Part of a small language model's weights.
Size: 10 layers, width 160, 2 heads of 64, MLP 640 GELU, vocabulary 8192, 5.51M parameters.
Architecture: LayerNorm before each block, rotary positions, biases, untied embeddings.
Training: a variant of Muon for these matrices, 87M tokens, 5311 steps.
MLP neurons of a small language model. Each row is named by its layer, matrix (up: input weights; down: output weights) and neuron, and shows model dimensions 0-159. Each number is 128 + 24 x the weight over its row's rms, rounded and kept within 0 to 255. Numbers have three digits each.
After each neuron's rows, "fires after" lists the tokens most often just before its 100 highest values on Wikipedia text that the model never trained on.

L7.up484:123133171128141156140134098173145103081101117114147090109120088150139131134137145160107112115120088118134128140104134134090090153103158151106156125117160122084140119115116129172113137145118163155133130135146110130069144139134089129126127110157085136149171153144111141110159090151138105079122141128166129126113103111110109172108142125161114123146107129123086133168125106070134127125146108130149100089130092129073154096145094140084108128158118178136135135136100075104161123132126108
L7.down484:124115092148158071153164088081070100138148102092064151133139128103128117135115105113117120102107115119127124128133145148144128108155113132132123076150114167127108161132146132100127145123114104099140091147145147113111103112141121165115146132142095146134132166132116072125117152141159090142119126126124135089168152103153108117093079129128107158118158151133132129055142128185120138102117146122149161117124134123154141161107118108138116123132119090112157139124132210127116141103140109
fires after: " as", " of", "=", ".", " St", " under"

L2.up519:122113155113155160088136152139141097143149137129149109140119072061129121151101101109120108083134150123144128116099127170134106119148142144144140106123115113133091121112146134143165114135068167110117157098108145088145113171128125152132094102135112139121167137136098081127139108128141078146126173088118122103120129161134133145086100125135106110127162114119125126105125149156132104140144167089118111113118177102163125124131145146166120118124091120126174162154111189155099156147172122
L2.down519:127114148139156126141128127134111101118134140130143125136121123088132149124099113101175121127152150113128153107152139166136104136121134154116108128092081112146160093130104137158114156196125131092119154122168154081161112124084148149141144158126127104121182106148116125137112111115121166152119149144116094104081133139116102159082092197136091146113111133100129137132140117152131164080105182137133122098124110139119163111100163149144194108121180137141153115138144135155148133152140145
fires after: "9", "0", "8", "-", " New", ","

L2.up63:070150110126151172159139150102116109154127138119122119155096164150151144120163109087123143131173106151140153141109115096176138120124106125133128077167098131145152123133142112136159143167129170072137119098095108149118154127135138131126110110129098103118112125085133103135124094132088141141122133174134159121124103167144164123099143110111081098131107124112136154114129123078140094142122137151109140164139086159124108108156132108106147099173070121153128149145116100175110128080121113
L2.down63:146136127120131173099121143125124142107145126150132093172133110105119125081113111073089110150182116134135113119110111119106102098148121141112175162173169137165128135127137115155100093141142108088105099105076123126143070123140095123113087164131094130148138126144119171133135143188127089125111133172101131106147130135128169114134133121082157109081123154121168134117120137103132106112140095138109161125129165183116139117118131134115159109116124127128107157122125163094138089098113152
fires after: " ", "1", ".", ",", " age"

L2.up298:112142139130146130119147109128129137127137148102140112142122140117141131082141080135108173150143140136051115103125110159095122101126120143060090135149148136108140142150127105160186144103094125141118085134131144146169113161090143116138134100109131155144156123167130163105147105133156123119128101115162133145128119093121089162123107125137150119179124117098145133145102172146176149123152061193164092084161130150118114126107133147144119101147124099133115111103126156121115132150139148
L2.down298:128078130069139111132117162159083110127128125138135140105109141154138131111113148118091070162115119095127159120084174162120122138092125153165182104127150078129109129131131116121148135155096152135101167128162123089088130103127113101108167107143101139100101139096124131169132126130123171157143140151116130094143137121092141110140150117120118152104101169139160138119115136106125134145116160160140166124103079107176126125110106121104162153124133119109129142171101153158168117122084114
fires after: "\n", " United", " State"

L4.up268:138108142087161149164119098101140146081146102130118142081121138133185158168075135179175139143119121148151104161124131110112115137090125150130127114122094164114134120117120121136126130118089114127131132132168128101114135152145124116111149127152135155115124166108142123139108133096110112096118083053115098124152114157102129072144140115121118121139108125126175089127168107151105127117163192115117085141139132143130101148146157170110141124153131149116127065123117105124144139086141123
L4.down268:137105136137142152092085121123148160061112115135117079155150113107108130109120105141144126110119133143167123111129129122168148144136113123152155112102168103090150136120112086085106109089159137136170130093162137115147125111112090109096111133110122138122112193126114178174132148105140133093116133161152127129075138190126127120079154146118135132137136102153109129108135120114090166141099114133169138132138143068123126165177116133095133147152138109141099109130132110151127127164119098
fires after: " ", "D", " Re", " \"", "/", "-"

L2.up187:108135102116140133112106119112120108094142113070126128103145141150108102120122113162144081125133139128141116144121117138127130130139135118130151133080159060154091117125094095124110140154092180152143135126135135131140107119103096136120134115129140145188149140139129110157131138171135153144109115145148151126103119154135106118157138084112099088167099152113164119190139150122148138147116116111129134134089125125126108044136154106137112170120129091120111040120146086124153128148156117
L2.down187:131151116123165113136133154080098105122115088111132118171161138150137099133156111135139107120145108130123133142109149112162101110109097126132124159119165081112122158099115135108141138152127119162144115141146147127156119116151142122160108143104121175116108141084099133129157092127124154152101118159095194103161093146146148091094124142112109137156120100114158088152116107150147126077151143160114141119125141095141126141167169090101110217109116083116106114112154108132137120126149093
fires after: " the", " his"

L2.up593:125163120161169141126115127156113144150162123139123083121146145096090114151153144123089123084132167139161129176106126139133133106095125115087129134094131149150105162146123098105058175136129120150101130128163101132143135163179127151113123087174113143125143145119124127135155146142108109145108101070103122088122146156147160098061124126140169123137153167095141093110115120129136118127111141153075140139133103139166127147121134145129141129134083111177126138098142140123108157120147139
L2.down593:128120118079085156141104159144131121142137128139080125138071114123147137119115120129128169148108097138129120141089117102142125113105187137099177155144080075117132119121101104124156169113137139085132140152139109080167140087121135185123174129135146089130165117164110144123127134147089147151119078170142164139102121123152123111152118119145166099130147126119160099150135116145133137121120109102121168123137136115160128134124165141125113106137174159122073122118111090147134095150111130
fires after: " |", ",", " ", " All", "5", " one"

L4.up503:132124107110152157100095140176106153064133112187132098128119136085103129175134181088122134110121144140159121086140153121114105122114177113142131145172142148086121101114123127154103107094100100143123154116074132129143160128117147119086137136145129129105131130113139122132097142092142103156129137114119155115134135118084154100101126125159127137160138104129128117163116082086135162126118137132153111135120120126132142112126126105141136181148101118185215139137117086136122127122109133
L4.down503:158100123149176059143190136124124102129105108125075134181138089124128174149122091129121165117135087146123110109128084131169128133140144126124110154165107074172132140108129125136125139135099116132147128098137118148123115158087112072129152134123140148131125161130109097096153127115130120119154151150138103111154131078131160125127156116093151146099148144150089149124143105148140134140130106151117161125146150152132126106149112127132143178082119094115120154148131188092101141129129099
fires after: "0", "9", " ", "2"

L7.up96:116172182118128133161130127119134109133170059178131106118147107124106104180121142120103103155130080137112122104125090118149145126076162114152082136129077145111141128128140107153143099135095162153135118179108118171086136134131125179128104093158103117111143108117137121124140152113126128110122116108079102110174141129128149111102115098155128149129119107150171157082125093138155111077135080099126115097115141114156116142141101099127107141131130133160125108146126125098132122099148118
L7.down96:140137100137110128129143133098143100105164159133114166130152152118177121128136151117159151148116180095094135144115104124119133182156119113140158101107094089145172145148175113103115128159123109161114124113137119159161135122172127131114164125130094146103052134125115157096110147074101135080145159156133149137136143110114069132159094121151125142131154097129150136112116138132137116123106126145149123113123144118107119136112118091137140172135154169071101136151114145124144073118166120
fires after: "1", "-", "ed", ".", "2", " ("

L7.up143:088138134092147136130132109115117130079116120125117113150137113113170106157102129055160110100177126154102135128160091114150133117092135111110086151110146138150135088124128108124139127110130098148146105124129141171144135130136134124133165137144135142183128135156131132155083139159072130119139112171131088081115202140126152119132127129124119131120163108151112153058120134097125078127109137135131116150130073127150087148145137131121175110125125127167119137129117095097155127148104154
L7.down143:166140129102111112112100113130117104134138124109155128148092154144108151132106131144105163117123167091091055137158114124101114120107154149125149133146102133092112107134137105118140091120127126167143133153106101146089092136078126148087121187135123124116148121112142148088117190125119166139138141132137111188149130136171128098147118138113150105140118144128103134101104111142136098114118141134122163129179146160159119195094127129123133127163089148107091161142137131090123143158097086
fires after: "s", " F", " ", " W", "w"

L4.up164:187115152134156108088113109134149175161180147121125148120119124123134159130137177100135134157085107090117151136127145122120118117149076129145114100157076113118119128128162141125106107113043127169107134111134141139108142094123131111148129158074149154113113130115141113128102121147137140101200086103107133143141125112134118152163117129109112126127146097162149121128071162121123145137126111133136066136108137100122150147110130126111139148120084106111113106192132135127123103131109143
L4.down164:089170149100141140118117155069119137101132118156104123104081147138132104155137153178143118116120138165142106127135124084150138094079154112149133094103120146144143130134195102125192152114107103140114137142172162114128127110170136103146134105111161095119118145117155130123096106155126175122105113143128110162120134118091141094141123105130156102106135137123152150130109155138154161100186143143147111115141060105138128131114088126072112133142151110106159130120144114156122146121120111
fires after: " ", " c", " p"

L4.up197:132121101128101144096159132094134147121121150130165124074134097156150124135150157156133143135138111183161125095136136148091122140145125143119100138121160134106165127132160115119124134145165132157152147137136147126115120094149123128143089135092096148165149127155118177130104127142133123122122127122166122166142174140116102163104126118135092127168092119108138150153183084137135116109116124155106091143121060139116122099103086104130106125131123145110154048141146091176111134122072114
L4.down197:147164136123103095156115094141149145130112142117101097189123105139122139140111145131156129196129130170092123104085147059118103122140136129113126138093127117205111122126159135147158125137121121126144122127158130130117169152138094088133140166166099112133090138090140075100156147092120143121113082112101141083116140096083139141126101132122131158132145138167137154140140162147116103098116104129146142108147123141160170124144151152146150116095101096159128160099130136123110110142134133
fires after: "'", "io", "gro", "s", "ce", "ni"

L2.up114:139146122137098138138091207123129151085117133158162139133100164149193142142123133177121134113152143099139129075122157122123086148095110108127132101123108083122113111138136117135157133114128120108131143152121156093149131131140129110118143167117093096119109141116111157125096149100113122125133151173110141135145076135139101176129121086085188148090100133149108100078141143132104171081117132129165141136153098130081101134124099127138134139117143155147108110154129121128134151118093116
L2.down114:091092062113173144147154108188131124142147095102127124108132156143164125136167151123151112129139137096147142165145176135120080154118103143120114120152123122087125115145122136111094116103148123116116114145138099117133120108133150124207146123132160149119139129139106148096115105111167090160178143126136111169108117147152107108134140088139112143141162107161155103137092156110133130155116133128135132130104154173118134113121150113155088154118116107142147122118142132109177120159066083
fires after: " was", " in", " as", " is", "4", " were"

L7.up281:125140158149131102118107141137112110144070147081123131135133134106129122160101126089123117115119130097169134146143121113146130123128129136107179122144135088110138114106138129135131109096120144159085145185132139089132164110147120110150131118145122087125154153152140169089149060160128143177151136095147129113139120131086150102101105138157126123102126111149103138147108115136131137122108169102197129197107157150147111089099140159094108130139129152163155079120155091125109130154156123
L7.down281:117092080189162106109161110117119157098130137117153137120128115113119142145116117148164115135093162144150174109152133067086119119120123118139163178166149137095133121115141097091137147132089132118096094120160070140158151116132154162106145131121106152128168132110108133127073157136081153112127100127134125102141116132166154115160139103110166117144156125154118171153129137135142142126153129097119109122082143100177120124125109155116118146079119093134133138131104108139112138128179122
fires after: " ", " Dis", " Ex", " Re"

L4.up160:123117106141097106106121160158123103126114112090143131119108145121139144169121135173130126151103151081166140137114086128151173135061168115140142127095149110119100124150093125092146125095142057132162155131144144156183111126143131129076164140165094151136103133131144099173134131140123117155133129127146172131122096118167169099072156140130117128102137138157104133102128091100084117142156137133112107114149115130119119149163096158102122136124141117126089137120150157116135132096158105
L4.down160:119141162112150145105117106111142111093138136155119123154119114129118112124119139108072121132142156122100137127135137117161090110163092137121100129120111082130143069122145122134085131126132143144100112140139104130116163150147110130131136155131113094122123125098127114098102061120114123118154153107122165149159167076122117161186114091128143131161163122161164116126153112118174109121082140143100138101113109140136134094136177113137122102127145155091154109189126074079106119148082130
fires after: ".", "4", "0", "1"

L7.up28:106093096110165123149100119109161107107146107143130115115116113142144163122116088119105132131141092155154140106149084156169134129095150149120110127136133155131117160153125134101112174125135144108116123090102138220141138121123125160164140102137095065128123109128142158166116156142101143135120127105151121168140123143105132130105115121106103125140177114133142100056161113183123140148090095107141154159161125098090102126150135153115136090151131118139124126108099098139154122162114107
L7.down28:137104103117100160135096135118084114164156119107171143136154131152153101125121107139133139118116127127121139110107144116139140059160123116135141135119114132162136134131155087138128108148167118164119139095113108093132107133098121087109117127098113105156125143123082139076162159141153082151157094126160153173113097118128097134120158087136067114129155109147115146100095139112133124132160108107129125123146102142124110142170096104143112168110156177118096166176141168134182136138113144
fires after: "\n"

L4.up454:132083134149133130117121104103119145092051070130140157114111132187110135106137114138119065149106071158163165172126114121128145158140083138118086127117135084113143102121108093119113133118125127128166125137123112152097101113140077134131095132142142131135107107117098124146144136166116152129133132123138155107129147170109143107115126123135128131145129169119151125137106120093141123154126144152165125156171140135143090108108188179103138109113122112139119073128166106152124096138151149
L4.down454:153143127157144120134091144129168165101102103120115131142149128107155111096125118151146123152173112110144118095152118123176131163128109102136115141111104127139136137131160133094113119120112097159107091141130125131156106144101129148118091154137125098128160153134064132115147152089123135091127081111120118123135129142116126116156152131125113152115167103157092193103127123143151147112100157134141107143130103097127216129147121118156116151074118074126148116186148111138122095134151074
fires after: " the", " The", "The"

L7.up372:136123111118113149096097155147132141136086138139143132122153142147104112148141150125130166180123133121118122088107118152144137068134160149109155097141138158106122143100161097185135166145129097110116129185155150062139132104109084119162117134150125122149139165107130094112157136161127098167115157132117136103106161117118149113131124086116081113151148096124100149128127094120127115146113157151177112135089159120164096163165140101145127128165108128109070104131135119118125113096108111
L7.down372:122129105105133144096096084142127121099143128125105103117146178145079104154148122105107142137135143156140103107132136161176112092167139157111130158160152139120107088118105162141171150131096129118123161117155141054110137092117095096156123144120114138170125147145113109164136127140154134147104112110121126123091129181145097161159162151143154105129142086135119134107152148114149155099130156135131126095126135112144117121108141120180080125191132100095149097121101117146129123148145171
fires after: "0", "\n", "1", " =", "7"

L4.up75:143131125161090140160116147116142141150148135143143090161109138125119133093142157145160158117106112118171111110109145123140101130118173181122126108094155141091128136114173158098117133123126099125138120145120106141149131164120117142124145114139095137127164103123076112148120157128122088110129131130137104167122121093153126102150133124066089114094100106123106154121125155128165144117138102140099087110135132122102129166108140112143100101140126121156109144181160077047185079131130142
L4.down75:093156170148116158156071146103134139166132125146114156087106164132131125146115083130139127109165138165111140104135131114152144106140069137137146109112126086136123138161138129116145138149100114111092126156129172119168119066121140160150111145124124123117125122162122058149205144136133111136157101155150157133118103144098122115128114116153105102151167067134124148138121123129145086111143107180120122141168121126157139086137133128130119123112097109123095160133158117144147127112112159
fires after: " m", " p", " f", " St", " Car"

L4.up127:116173126126146104136131127115108154134111081136090117136129116125125167171120157162120127159104167124124095140118086128130129111117131121172158163148161121112136067196149080132100142152155104109131118145087157170130061155086121140135139148122102133173088118154159137158107151135125136095148128124137140115136115162086126120143130106110106134124123126138109111104106129141138108180153117153090108127136148171089150096090166146120140169148156117131100117120092117133140146125114107
L4.down127:104120149159114159122122144155136103171114121196149139119131119149145098143094082143134127102143137148126169102159133107148121125132128136149108162135125106132134166065119154151141140138136122155095113111148171166117110132115121113136126147127164142133170120116132124134117099113130122172069129109148127139176121116108130082170132156102134091127146170118060156127113130120094109172151121140127172097163153096132102116153137077145131084122126097102108129130148088113163125120163129
fires after: ",", " (", ".", "Note", "\n"

L7.up69:107140115099099109144102154158107105158134129109111121149107091132177137124093120111145164133170088134040124143146111089133117098120138130164118158157145106141119115129128162105125126095107151136109149131109158154137098119113129124088141187111118134112098149090108128118153110061113081141140096093103122134128121137181199151139117161127109166141140083149143111142145142138126139138110134124147152148145126067131156120134163129141114145126118137129146129142137124158130147124093159
L7.down69:151128083108115103147142087145083089103104096146092093116151086132104129142106130117136146162120190127089128159111105161156080075132103089093113121136135120145119131108126169139193114135129112151152141147115132146119138150140145164117125113118116124149114154154108098131168114127176098128123145131108140075145105144152128108082075124086114107177137101092096138137140149143115147111123141130148114126135165120142130114087177105098142157128137152126136128138111112129104154118123153
fires after: " ", "d", " D", " c", " Won"

L4.up381:115139111102085136137118118113146131149103160129084125120072119106173083172104119110110191120165128113139154116138110141099125172125138153119054172117141100125122111141093121113116145140153096110162106101131126093114132144118085106118102158138088143140149117110098126168151134146123129141102105135137086132077127108183113156139133144123163087136120115131123114106158145126188120113126123152145133132139085129147091134095163120083115130129145118140101118170098145103111117141127115
L4.down381:160164088154138106141121102154100163146126137103132159097096121123112173124144132144127131136123132087149158143117134132146157148110109103106141113114124090118144101104176126093093123153152127101096133123119095175084157131116103146137175131137130110138097129139129120085094128122115126117136111138126094137161111094086149143091118112110154108167136090156103164167164117091087111116123103122151140134189184151103118183120116141110114108096083130121125166119096131125145113099103147
fires after: "s", "\n", " S", "de", " km", "S"

L4.up393:135113134125091131174164115117154102122107133122110127140118133147115126131192152145173136139106116127181105146146153081141154106093168144085154155191106144098129150156154117114136126165120112095123145124130116171130117106115146107143150136140145124126153120142049127125170139115117066127164132111125102126121123182118131156101147082070114108151104105143147129150110118117091126149131144122141144118098127138119110150130116133125127126170139144110115141102139132081113106150066129
L4.down393:144146114144149123124131139144143131115101142111092123125126133113113111144126130152128178066169119164068136128100118180133143165158114106134124157106141108105163095128102169113097095077128103171096130182124121112185101104116138133097104156139107119139151111137135119135142154143132117104144133134144090126138162074109159115148159163167100168130141101121145151138137103136126114124164127137143140150159172182140152118127164130177106112111134160124110121146163142164144110125135101
fires after: " m", " F", " f", " p", " M"

L4.up132:096124097130150185145116141133193125152149118178144123166138147129160141133141157088150127139121125111083124132050185111147165138078138080147158109175149120100141133130116129115121125137096138162122142118151098127128116150088110131102130106168127127133085108132102156130184155090133126113117142084148151168158114143102133151094136138119128160110111150149089122159117119147124090145145099153139125128145121138137119161107126133139143095117120132137128113112139083126143129094171111
L4.down132:149124116154139176117139130148086096176142101130141140155126133142090138144115133138101123157124095152160118156090169124097081187101152117132138110175137153113161127103152093109153115113097135118173134092094095154118113142104117142106159153158135138124133134096096157181111133133116093155167103131131155137131119143131123132136110121166141122125104123081121121122099123161152126137117156134080133129160140145104107108129117126027115145121122148103119132115130126138149169168138142
fires after: " ", " some", "2", "1", " \""

L4.up50:162130147112148172135106110139144132137161053140107134137125105134104123111150098081096126133133137102126126160119163109130145160116151081144131160154099114143128084154105157119112143149054124167096131157166095101172141094143125149138139155119110131146103124108141109090142121171151129137123150130159082150139089125135107144154126142111140133150143147125174084093125131146136136124104105128174125156094134091141108142094146159136088114103097104150135144158126124121126123154077130
L4.down50:131136086110113166127122119104113125150136152111092127123088136110123117138115142128115128166121131089094145116138116122100116114112128143162140181123094134127107140115140097116121155097128082131156122100166093114141114120200130122097153137099142112093114151145169102093150110140152149087104074169101160121139112112128096104166126181127149141092116134112116096124134180176128142142139137110138125132161081156143120122154095158075109096124159136108162125116111136103097139125101169
fires after: " ", " pro", "-", "7"

L7.up523:150102120157133105126077136165142148096142082099109117163138127130121132123155146095139137137141146148141140157086141081170106123135124119101138077104112143108056118107151107143126115114139086127102137124118135129124140121164099108078147128134158113133100105115121146171179127101114128158182115101088156116150127130111126133113129114131100121143113126137173133138156136109161161148161084157153156121130112128115119116103116154127129208171161142180128127098114115117119113155111154
L7.down523:101119136089111130107100162118153136098127136122156131106087113115107136108147112159076126120121137162100108110103139095141136130126095079122134089104147155134125119125127130107126124114153123139086129126118100143119156130136138098159156105136134142102169113141104173147177142098127126184134132146122102120131111134136135149141163101072118124127128135078105121158123108176130138144135145131126097155093200147115104106098113089095137140167201193105162105138145102105121117142119132
fires after: " ", " he"

L7.up605:139128141135109118123121128129094126130116128141117181087130090128151102180145156142091107133106140120160140147092140123160098180132122135131157114159129113090124118091121114159126147140140144129092117129075106136131118141129075109135151148131118092123103119125154110186155089151068106099116126150157142157170154141143142186131175144175115102150106113123130095114131119151132112118082099141159094170147105139143136123163109144140144117146132132144159081148121103159120107143096167
L7.down605:115119125147089120126147106135097119081151119111130100108143122131135124127165133138113203109127138135123149151156114139102109112133123093149105119126157148127114104149137094082158118104102113152181122176135112131121148129142145174150119036084077123142118151108129109109158134128135081121191115121103136105103134185168132163127069130086115118142136132151127105123124137129135122137135115089152115123130128089101096108111136110105126139163151112140134132180131121091131119134143122
fires after: " ", ",", ":", "2"

L2.up70:144117124111103130103107097104143113107129138150161150109157127092176137139145153138075098121111093111188093130138128142089097117172137098123108134118099166155183116125130126143162125134114146120143088139133097131187130078116156086166087146136124124097132114140101097172167127170098115147147107171115133105173109133120097145121121106133120175136105143159129087128139163127109104157122155100120164150153114122132129113143123123143145157124080111118135150137158143117142156108152109
L2.down70:161128118163138136126101137105105119132156104141116131131098144147099110146133125174151146097126125110113172111163089153165138114139179125142134117094147162103154142126131149113117080126112130146139108044118149117144115168114101085117146141133166137121149152140122123130141148128153143122128078161112125113162149148122116124140145109088081108117168130098122124137107093141144189112114162113168114107132126056118120087109138109112154126130114150092138113094071103144141149144140160
fires after: " the", " ", "-", " was", ";", "|"

L4.up273:115118189093133162153151145110127135165143120130128132145155111121145122137127123143121077134168142111079109137146164145147136107138182162132115111128116101070103152065153090138129104140112137123114130131141150141157141120087125122113116110122142127101125127171122144134105121106125155107149141131106124100134117138104142113097120118161170118158148143107129095127169166138171134125171125101108093120163150176137193088105179135058132156140112151139149137117107117126133099120150145
L4.down273:161156090133094130097136138094159140134142122151136163142137154143114138122116153133104159107158076152118084118144116089155135141138122156121131135141136140129125165114152133124115142116143124077109115085079159116125098091129175140136096186093115124157119141105108139101157151141090121122163110126131140098154156143134075155107148113113117112075126087118104156085129103118123128177107107128108144097128097125169114111126115071168129091095105106136150139128139115124181154111127122
fires after: "2", " un", "-", " ", "(", " re"

L2.up153:138105156108135145101136117132127064120120098123128115161128095080160165197105113118090115095114117137146111095096102105156155150165148151143112169142153154118156132149103070119127172172112123134145168093129095151149146144102137085121101092124154156121149136129133117073114163138144148105102105114126108148132121106178163109123125138125106098056132153097135121122126114143107156127106130135130120139119123157146145104127143147145115180127134136151120161127122143130103123133167101
L2.down153:117117091112130121144147121128157147135119111173111142136140153145089127112142141138120083094125086172162080122114152102127137114119136142100155109132156141119137090177151137105106130171176128124090103128062141179126142128107144134122121119127181153165108104135149139133060145130114136139085119130103120109147092113144091137147144126135195134139121132099129112117092097138117139144137145112130101139135098161108125115147143151133095143133098210151097126106130154115123111133090136
fires after: "1", " the", "2", "The", " The"

L4.up126:152113115114147132137118207136106124158120077158145078116148142119119173116114110113128132139166119110117152137115128114170135098117137107124106135109151134080109109149151142090082112153149135040134134184094145133133112105148135133112118125101122131115157090094163173125127123118107159142118097127127131120179133185112150124081136161093146144159144092129119151072122109145084132102123110118115120116143096108085097152118112123147110107132140124131110142158110129115132127130120137
L4.down126:130116179188109156136149075144164094112093105130109156121091137118137090140108132155127121138092118118122173118130127107125135143149096143128130112144105107155149145119127162121137108134124143135095115123126126144114138117144087150162125117130160104149110110125109102112194120128139113108096155101143096092138114070139146150136139109182129115137114127167115090149152211138121148150128129101094153100132169121102173138152109119162100131154102128112126110109129194113105119132121165
fires after: " ", "%", " con", " dis", " un"

L2.up363:158112175141075128162110116092148121128121125153127105094142125155155098153115117136161098170149102100127115157134140140172112141109151151134099126155089103148115126077112128115114147112153119116120118172161154139106117109123113127130160118121150102128101157102163160150113073137104129095097114120111086095151100137099158124143140177154104139137159135109069108128129065148152174169149140138129125142147111105141144122139159094124134138143114162118152134100107149157181136133099122
L2.down363:169116130112103136165117148128104136136138121128108098122182148100174131125081160121123171164116133130129117122120125111146113160107139099173122086115090130113149102121142112143124172082140106147127125163151135120161131135114066130151109135092155077152100160158142118145102141130086121134108078155141140112144115163093110129140121157128148131129109165158156106119079114106160131112172121138148104124160131099133116130165156116125117169118152181171161139109142132100145123148175127
fires after: "|", "\n", " medalist", "9"

L2.up105:088124126141130104162087180148148122115133079128125143157102099130116135136130099121126140098112134156141130101143128127129123133115201164160139131103105132161166135128152126120112119146179116124131130116129133142114197137132094129129102135150098107116121108125117132157130130068104136187135093151101150115159126143124131192115125099106138115110144064117125166102146137127071149111143154115126117109162115087154130073142136162120166139138139093158145137160141108110141167131146123
L2.down105:113132134115095121113157126126138127089152108094160117137115104117151140118183169131121117120110144124076174127156112112087148161129116148153158127154105121126164110149131117146091131145117059126099154112115097149127152124136137147107102118157128139133082129100124152140165113106092145097157100152139112090089121121102114122153132094183161053132139090139102133113141130098132128177154104142165130084151148161132137123094092153143090144108090112142143122152133112138108132147140113
fires after: " was", " (", " is", "\n", " to", ";"

L4.up205:121118112085089117157105158144127120134131141161096117112083075113155132077089081132119128111109164136142138140116136123159115110138124107114177135133104117157117127108138134110122122125141094161107112106096136122132116164100122113144081110106122124130101138117124156133085109138161129138149126176164190139117159152130113128126125083128156143123127124121123094110140104095101088130172128110105159164166155169125162072108106133076120108152107087113126136082154098120147141132116087
L4.down205:126150150139108077095158120124122141121161168062107119169116147128116120148137151198131091109115158172127114116128130163061136128126125148164118157092124129114155088137131109157121128104094122105075122130151141147126111100153114143158117145139151150150112127158141103108114152094119156117086118127071071104125120095100113101149119104148112113133130150163122158142134139148164138149077127113138089106125117138170121136123115104120082141109139137102120167140136165130133104123131152
fires after: " that", ".", " which", " However", " wh", "\n"

L4.up590:147152112062149143136130146107128130097105131097139150131112170120144144169127129107121227146139144113156121100136106123125166162129078128120157153128111127126157117119113151132121090104130120122185145137106139131143143176128081113131123153094144139134143130145116159126118147146135111185117133122157163164132123155114129086118124124168151092123097091145143111094098175060133140135138139152150139168087130103124136115116095150107097143119137118124115159094121142099121117146146154
L4.down590:121118163112162150156108153138096186160090119123120167113133131150143148139144123106131165159133165094135113119102101124115156165137097107178123108127122104110122130139125153175122107077152112095157139177118138163157126160157085152128103132143128111139185121121119143088122136107119124140112143111125086081139143129074139137133146162098080107103129075127112097144116122122123124140161144124169159114080161104140142102131155114141127115145120097154126092129136104144079129144100118
fires after: " ", "s", "S", " S"

L4.up463:131153117111145135103130121126091123141165145116178115109111161121165143156130129098091126156149128113090053124133132142156137126147091108134183093120139142097129131118113147118134114082112127105148117112097116141143127141130119140127113125080109136120108136146131132114163137113156095145113049154167142120159115134132178136158162138132113155126113063123088065102123134148127089112131135102153110115113135137163126109106151142165163137175090163156123094118127136137147156119158112
L4.down463:102103117161174131088112100111110128119132140099102097135169149141116138129083152105157140137133108127100144107129153149163095117148147126151127133089137087176136122130096142164156097130151152139133132081107127140136152171104139108139139134166137149144091143149122111112119132089143149114121133102130164194067114107142097138110148094113106127151133130154098150134148165110077090106125087128093121122110142134134135121110116101168158141142193093097128137116113151097130160109166142
fires after: " ", "s", " did", " Dis", "'", " dis"

L7.up533:167091116107129138186124136078131115146156152159114106144150111126110095179142110110185107122165128146131150115147142138134117112137116067147080088101120134160129145094131094168183131096110110101137157124157110161125144125130105097120134092144165136158099115149149113147104172124140094174110162093122172128130122150104118111118100105127118147118114112147152133105103130121097158099146111099119072132113133159125131140134182112134144136113124148146122125138140131137118154187141139
L7.down533:082105132112171122118091131131135108149117111113140142107163137133100109063130138108107120167133152141114111145099164119127119141124135126133124093153119158108109125145146122149090140138107110143096122112116116099144144174152151089162179107104124123122122116101129078118143143123095086117148108167173144105144145138151058136117124151085165052077153122156117155127176126084142154118098156111141119119154116138154116127127088152157147087152144139106149145129127125123125146109139139
fires after: "0", " as", "3"